Weights of a small transformer language model: vocabulary 16384.
MLP neurons of a small language model. Each row is named by its layer, matrix (up: input weights; down: output weights) and neuron, and shows model dimensions 368-559. Each number is 128 + 32 x the weight over its row's rms, rounded and kept within 0 to 255. Numbers have three digits each.
After each neuron's rows, "fires in" lists the words (lower case) most often at its 100 highest values on Wikipedia text that the model never trained on; "fires on" lists the tokens most often at its 100 highest values on Wikipedia text that the model never trained on.

L2.up3030:109153150132120147114154076062077130129090152106121092133120130133163092108221164131109141166086157176083122104125192147176142133128143149081122125108128096137052159131142189090077107130137139134119157108103088166150160149185090123147111131179050163191154180158128209144157121108124207185138126090107139132114134162116195163136167144136119113114069106144131061199129119129137131083148111104099084096160133108102142206131123121149108075117131101143050175126135088090213113145195133117193138110130114150128164126153147131139116164107166176103148192146110144101122157138119063128
L2.down3030:113106181157076138153124132119133122117143132147079069116107144128085150128163188100169145169146139134133117131089180145116062118138090126112161069139132151056123133125182118145173120069162118180107179097142070143129146136126154150111147155149026091155141175163075164150169137147163103113099150099150134136080092115121168140134140118074115093075119161106049137186126133096103091116117154104156124121197155148102099118133128099161096100125164115106140158159122144129132079156151113137136115132176164095128135170166098133153147129116125152068110109127177109033144175143154082112
fires in: "of", "nizami", "divizia", "malez", "rasizade"
fires on: " of", "iz", "man", "z", "in", "of"

L2.up2243:124138152091077192143128123133154196153133159094136152087144076150080126111147172136104164089092175117106209155131148183152132118186105143129148108146151139091100173123088128093110134137151163134084111147057114163109114141200107067073115154143099152182122130133177166151103130101152163190128169119084114120171141124128164109193104113092068082139100151141171077130159131099192075100117115102218131132135121088110082093120159131166096193192140116145130098150083138126138108049126151164124103147139093081192131117170170102115113182107136143170181134125082192139140115222111089140
L2.down2243:146111120122129124125144136162131152189104089132127113125094142180160166151131111220107114059107131110141184121041065201172101073071136120092129089116119134089098149161142122153132161161133133114139118105159169205085116118079128092119137137140137102060110163154065238080167145156146124065143116132065125088162093189147109171133081139132091112089129144152119128113174163124174095141091169105095166109110189076169143120171165041081167146138157093200125134179116149071140107130148100118151084138144099095105134101121148087117149129140127156176159114079115135149130124093142112106
fires in: "3", "23", "13", "33"
fires on: "3"

L2.up2424:112093099113127103167080121134111177117138154110149132154119188168087127085090146130146108117161132127154141103137133103146147153084100073078132126081139095172158148136149151138201139099108129056126141114099113150151075138158138124099118110153136129141133176115104174174103092134110127155146155135156125177112145143132172091067126158085133125166185103056185134104093113156100147111124099107120095111138042132143169134152146126144115094087112167115075113175146142083167141095101139139151134186109069110139132135160149168042116137142107149090149221117161132168129124129123114128
L2.down2424:095069142137150095187104167126111162155151106112195096171125136149110120110140116084140128164128112132162132088103134092124168172111153146099121117150087102150134135144157145132211127076148084109178137140125119110111132152148096169063096105106148108140125115094107196154111149105117132191106150172140128138114140192203112124094187154091106164173092123073193160128139209184145160129135076091078062131164122180102150076105153156147133078118111146140128093116138175162133142111067150114163149151117055097121124115158148144143134132069151127101153120106092110150155195100090132124
fires in: "japanese", "mexican", "french", "russian", "roman", "german"
fires on: " Japanese", " Mexican", "ian", " French", " Russian", " German"

L2.up1630:060122186098151134114154124156040045135103136091141112209087122185137091155090192130125147117143152151136097170106115192131137149113090124103127106130102089120082162170153146159097165144092110170155101131093090131116189137097086131152108128147142180097128131144135078159154088138129150142090196150097120123118129064073108128086177088109107132144116084130142075129211118145145133127189123115138143149142125097124123124130081139164125100129145172073171136125151099138151119154098155130160099173150185146070058105145075109132145165104167158096070192095135108167055117122164103128
L2.down1630:170096123195150105120140163133114165154176187165139152134144101118130149161110100139132105123144097130169132138103157126053124127125075096118149083126162146146178168106174165092116084131147072154112095104151150170041143154115062107140170146131130120121187135129090052167147130142091144127140101117153128124086161092142149147078123161120178146166101137085121089098127109128168104091081151160093153118079079183158150155154094074133142109161112128124173189126143137101114165127126152090157136092133139077152151063133101114141090084127165155158131134158126176127118087121095119110
fires in: "of", "100", "12", "1"
fires on: " of", "1", "uring"

L2.up356:105115105096176122117145143107079208120140152083074109171098044111116105104132108092192111154116129165122129082148103126163137068152071090090103159118127083118087111157135084118103154133103166152120115119128129111094176082171119122133072073134145126125155196125117134131081111091116153157085115098073190135073118094108092101111104131123143140175132142116127147124145160100074108146097144148068096100133155152157122148140118133096177129129138099190167128109095106103131184156144152106097159120164108156134130068096101176125081114074109104096138127127135080106096114160148127123
L2.down356:111132119118189141081126166141061112151136119152130091105109129094201120156120064078117096129083147168158149152145091158122177124145120101075116111096111140137123099180093120109086171125131132156149127112095056150124150108091097165120092129099154151150120159196085171086061113123136140140096160154103103119139147146091142133121114178130102111129166151154093137118146163113156148071109074124124102101090188118147120122091122123094162135134172124163110150066093187143139126120135166140112176148151118155068127120162098129157065075115154147160109115088093124105108123101112160171
fires in: "some", "part", "because", "one", "full", "each"
fires on: " part", " some", " Some", " because", " full", " One"

L2.up1527:115168117150105126119146146142057112073093114172170201126120138146163118192092055123148158082106134145129127096150105176157105116184147119157093099094087130134143124122138146113122114130129108123174147097076115089142198103131145100196143107146128174092177127115218095137097142141128094103187099119135165145104089096137162169057088119067160084112112099072147100117171123185148117153147145151117165145077132061152126168107144166121140152129100111144135100115140160116160111115114150136202161150125163119101105147174133142103143136099146137130126137183098119119123098197127135082
L2.down1527:112131140111092091117143139154124092134091159103143096157151172139167078111130103139170164100122166135082182114151123166108209116142135097166113091104118135147138214120150143166109118160187154124127106134076092143131158103133122092132109117130106167132206136125145142173071110142196113134171152074130175177117102108071132119100092154094106138138120125151154118133111083194151114135168191156122130131144115124122132165138119132087126087106109102156134122144144155112145129114132144158202180163135129148119102142125137154091120168102138153116125149153132126101118101175091118164
fires in: "that", "those", "band", "5", "from"
fires on: "5", " that", " those", "6", " band", " from"

L2.up846:147105153133148143143140101164101094198096089149102094129108132125148145146150147138137150143176150115119171176161154138121114143135120108140106157117150174099130203103110119086098130127127133084116195160155075125203103100195082172121089129077102114151126099182101101103107154114098142130193170163075121133134150103116100110154156173104091182094071083106146126149153124144103158075164179102110085137177112123110114148131118197136148079207104110123139062110119150122170124143191111197132182150107227081120138110116131159120122177163109122119113163128138155128148148172154135164
L2.down846:156101119078179157148115097168115101159160131110086133116131180142114114165152099151102132105097107117148063086123113069110161161148084171159109133091128134128150085126157145121112152148179112124166125107153134107180122075101194146123112137071137132056106170146112149104136123102145114162168166045136133116098150126171152113145151126155127115086118066112093048151114098137108138175182075134115153087095132151134132099137116171140143186110085063097136151099097190113162068118141124124134137043102103087089172084096108126107095112171100073117100185098166153093109114116111189027
fires in: "a", "an", "the", "that"
fires on: " a", " an", " the", "A", " that"

L2.up444:141132135093171122071053074141158058153124150080155154098140092145108105087185172098171127140092132092115132119149155121223160078147101121166077168060148115133184164177190116099117071065136123169074123120171140072158172173115116140150102153196110131159116128077144135071119183103083147140143137081164160188092140136145144115141117134143139062123100077059130168170122140088092070101129147120073146103157102154182105123088105214110122138119083140173167135183135054160100121088092144092080158080114095088101131090105213157079161106151152123108102120174119102127114144100117113103
L2.down444:120200135097135100162108132134156088138144141056159127102116160148072116080174097106078127172174127080152128103116115128140121077063134134153131110149139065092085129132082151102097149067168134133171079136145112143173157143155155138115161101150167166132156157146135183106177168119108167093106104150106140135161163179154174124189133136132179132129131095141117161171125177114078098154114146170111138172131120074153094118094097138081142151142119154153158144121110107158084075141107136207072132114089106116101147147123133117153139150141145092173096081137184141159082148152143159105
fires in: "its", "his", "0", "if", "so", "fatso"
fires on: " its", "0", " his", " so", "so", " He"

L2.up171:132217190144153110179192140072148103126129138143028144091124153157113122108076137149132134153067117124127163144110156109163119153131123150143083043171155101067119141104104074088121156110083133127169141087114049123114174105106166113160120162122090163095168098097176106162113096099128138168105137136149132163190072104080090109141163124180120139197132101157225148187164099118117169035139069143133160110127105126128113111141111141213113112066142134142113127143102164109115147171101160141123109130101097105076048117190158181151108159113183140150122159173107110128133158137108095161
L2.down171:125150138114146127144140150125133191074162146169133189190089119193093145160126116134108116152082099136147153147062143132112111182079113124112136118125101134176124130114138179124165173159146143155123093147183136189167123114075147164139128107119080195155136147111148125136177127127113150101146141138092151142101161045104090199073213093148145125137147180094106103187159084111103160141057107165096139138117151147096123123173116174158116155081064142132121136102078066149152054166099073131137099113144093148138147134136145137087150185130122144145124114125109123150187112104130139096
fires in: "of", "lost", "losing", "earned"
fires on: " of", "2", " lost", " losing", " earned", "1"

L2.up2784:138158138095153196109137139141116145149124170097079116143117148099084146128142121168091167121084137164111143161138195192151204129180171114152136095171112062060127156155103113176151112141066160145130144103150123166101193083114132166167122120145129119170170066119151147195082088143107115135153114131159119142146162080067091167091145172067091113139126077214146158144126116156099155129120111124114132122119149110171100116114127122130178076134123083161172147140133198077134145155158127133132103125163197100139124142140101120112077165098174161134140098099143161057070131111138121143
L2.down2784:103188143098094132122096139218188105150091106103065133029152152109155134142144137157113182143120106099092136152115166157119162132207127156131132160123147138085105089133086107130093166178108159139116119146082136121075147129111129109145103056160082083183173163105146092178073101149146096124133110138140126190219139080083087142099111074084133104121134058195112142110154131141113142175106098107118155161093126188070091130084199090086127121115125114138127162122091088100126138166090194133104132139136089170138081169124095166152132138145137194060146100127158179131126097149132111158
fires in: "part", "addition", "division", "episode", "round", "group"
fires on: " part", " addition", " Division", " Episode", " Part", " Round"

L2.up940:144151152085121124125161149111114145136143147125039089168134148171129116084176117152102092173074144153107183165108094144171110167126107115109116195166108156134096096057114155088108113141086136119103116071128156106100167124170101144136112206140033186126138120159142140127171135113140112179092175141116150131088081129125128119101186118081132089182073135237142108165133141168163143147105170097222141119151108088168160128103106144133147139094113145160106130142149137111163127090096148151104103114142159118139133132218096144151147130129169211130149163116051172127143111151137160123
L2.down940:094148155090092097154155133180113133153121080095070144088144152184126173145144167104094158118072152082154148094146159157169059143200108103124086143160169114112149104130114212140156117096174165101133105097103184114031100180110119104142152149108090125127088118123114094104130064140150097087124157088103132169156179095153134105148173054101154170125088104158158095159149119173162132127105135122137118142116115084155152101156167144110164174149148157140187131115080146172109093134123073177153115210183164108095134120119112097162100141173160139109085136116153192157112152193133132110
fires in: "of", "a", "leading", "typst"
fires on: " of", " a", "st", " gener", " investig", " leading"

L2.up216:150068070128107142106151144129101109127086127085163133096142095136124105123091155135149088116125129123055135170170165175100122143157100112105188134169068114132165196108129065191167191122114077118075085043105219125157103063186161110174088135101121142124164127098119189107099110133131133113164172095079122147172121157106124099093105114104146055189051132153114150152105145183172132136150113078140088104098123133127113101157091163119134129159157094086115118136131089108134145047129138179094137149173125133118150131142161116082132096125136130086160218126115101087087133115089173153
L2.down216:163080156142136134099080133111122164131084145094109154160162112122190157204088124099045083152129113145186160100144177171084107173083102143129143139107112116158161127122174084096115108165150105166095129139074165145191137113131110135085124184134106082139120135104102080162138117129150128158160205130109141136121172130091139163113120189142178127166152086129134171136129129159112133062092111116151153137148198181135190133173120150161155110111142079127135107086136112137121086153179140145143067093084150148163170160115169150124123087118160123144090148114143154169133086142103198136
fires in: "name", "information", "code", "title", "zone"
fires on: " name", " information", " code", " zone"

L2.up1294:181156124099114147170141094085083138127165142099102088128122170111122161121157155121103190112126176170137172167189162174106114131089116124112103051146113132081106102122120174133127213145099143152098119086094147090173164006150184141124128136085125141115133096128119146167140172068149076165103141155145128108123113086128096098086154158156144105198109094128117142106122161174129163146161145102111113166120118058074134155108106160146117090097132096114116159108118141136112080141144152127165142198159134144140101173128108130102088222139139109123151160229117161136068120169106152188
L2.down1294:160155123155148153154135152080132117152117098151094083111125137127114156094130121076112124158182132153159174127123097161173110117146132157165133080120121095097101155108142083154155141136116145164090107101098135119160138132109137117123140137197208084137143133126127135154158158149124117116081092106167078103114119118143110066171098106165142124152164140117127158066073180164167139123126156111124122158143146141100163169147124147110187134093128167105102091143046084096091155061179154158094027101152151179170086104142118122102140195168138089150117103136133158158066108118153117198
fires in: "of", "general", "city", "directorate", "governorate"
fires on: " of", "ate", " City", " general", "itor"

L2.up735:145054092110154128094110093103122115199144163174143115151113121180170120121076141148075140147066090160149114127138121151134165058133136109135160133129103144096144166138179155150139108125097147071135152087121164119145149162115124086122154145148120086140208173175105213124126147140090116071072178153121157095161114139107182136113098137074162108144094099116164121101075116138149189117126145158107114143141124148160092152139104134142169104116088159115132130078101098083160104099140045149058151147131130134125095100141147138117179099105215199136095122130087091108127148117184150122
L2.down735:186076083117180083116161125094119201162126169132097173176105129159186162110122175061105114110079123139133128127060108183140085129107118108130169147089127166133172112198177149098167070129165096078100169144069136155128105102097148101108126152222203137114133183157104188080112043137100156067109179124135196113177081130115153131062092105078154143148104115091063078161119101144100173087159106160126139122136089114156109098088118106126146080142144195117143117099165144103092164133119087096096078130133084124161123101168149188132144084138132176087077135120141162173132103166205123117
fires in: "year", "years", "war", "thug"
fires on: " years", " year", "ug", " war", " War", " Year"

L2.up2127:145139128129110154129122158092130126167046188163084159168123118116120174192116154113088119135163149165101135132123107131177143133082088056235109134107121144096131147144073127097114074132155130163136090156096118127148149098181091171102114097146085146082163115149102140166089078096104143127136169121077153138091076143139086073157122147160108124143090125094048051140130118125111205121088132091113108146125148111114197136160158111146137176148152045146161072124102151085114127145077131093152133128112169158158143120102176161120145166140114157089151092069093174153175109176099087114
L2.down2127:096087132087129123130173122163122104149114187160182153158081134085120163104150159102149150159203115108137091121130143183142024121107122087160108104163104150141145158160047152137114172143159139109136146122127110134156141128124087128139138105122096073144167109131130181132103111118072107098145160084151120160098093079187171136157083098126089150134093147115095111133082138146088155113156107107101085127161190141172129108129147104072139143119130097076108090116073153133097126104112112128125090165117162167106071168129114142134162083110120123128145143142149133143164177135084132073
fires in: "that", "such", "what", "same", "which"
fires on: " that", " such", " what", " same", " which"

L2.up156:099107130117148116107118076102112116105108092135121096142138109184148108130157144137120097094165081069161109168108142188188145098119133110111110149108149146101194092125157080158102079160112146157163137109081143086102151132092120126176106093151063176144163117107118137173026142153170135122099135109116139218119074132155146107078130116129160105163164085135104127147185139144105101121163102110155140107140100139103157201112101181218176097142096137088128129130083152120141083129137151085165142114171089230126110117117105137110138085121164172152141122117116100107052086172160114150
L2.down156:148112109081102075155135088157143118127088177100143125142115191120122147148133193196141177072134065130114115168131113146167075116176102139125062139059123165126103073155168132141137165094077110164170167113157195128104147108089130135147151139125115157166142148102181137101138125121153132124132096079137119164125154069133075116115148148108140124170101093100030130100072158127064159134168092079150150114191138131124052196135193148190125143200101101084140124105122124124182134108129099107108136129161089153133108106191193092123136104144158180171140125092093141124113118190133119110
fires in: "company", "party", "records", "group", "groups", "companies"
fires on: " Party", " Company", " company", " Records", " Group"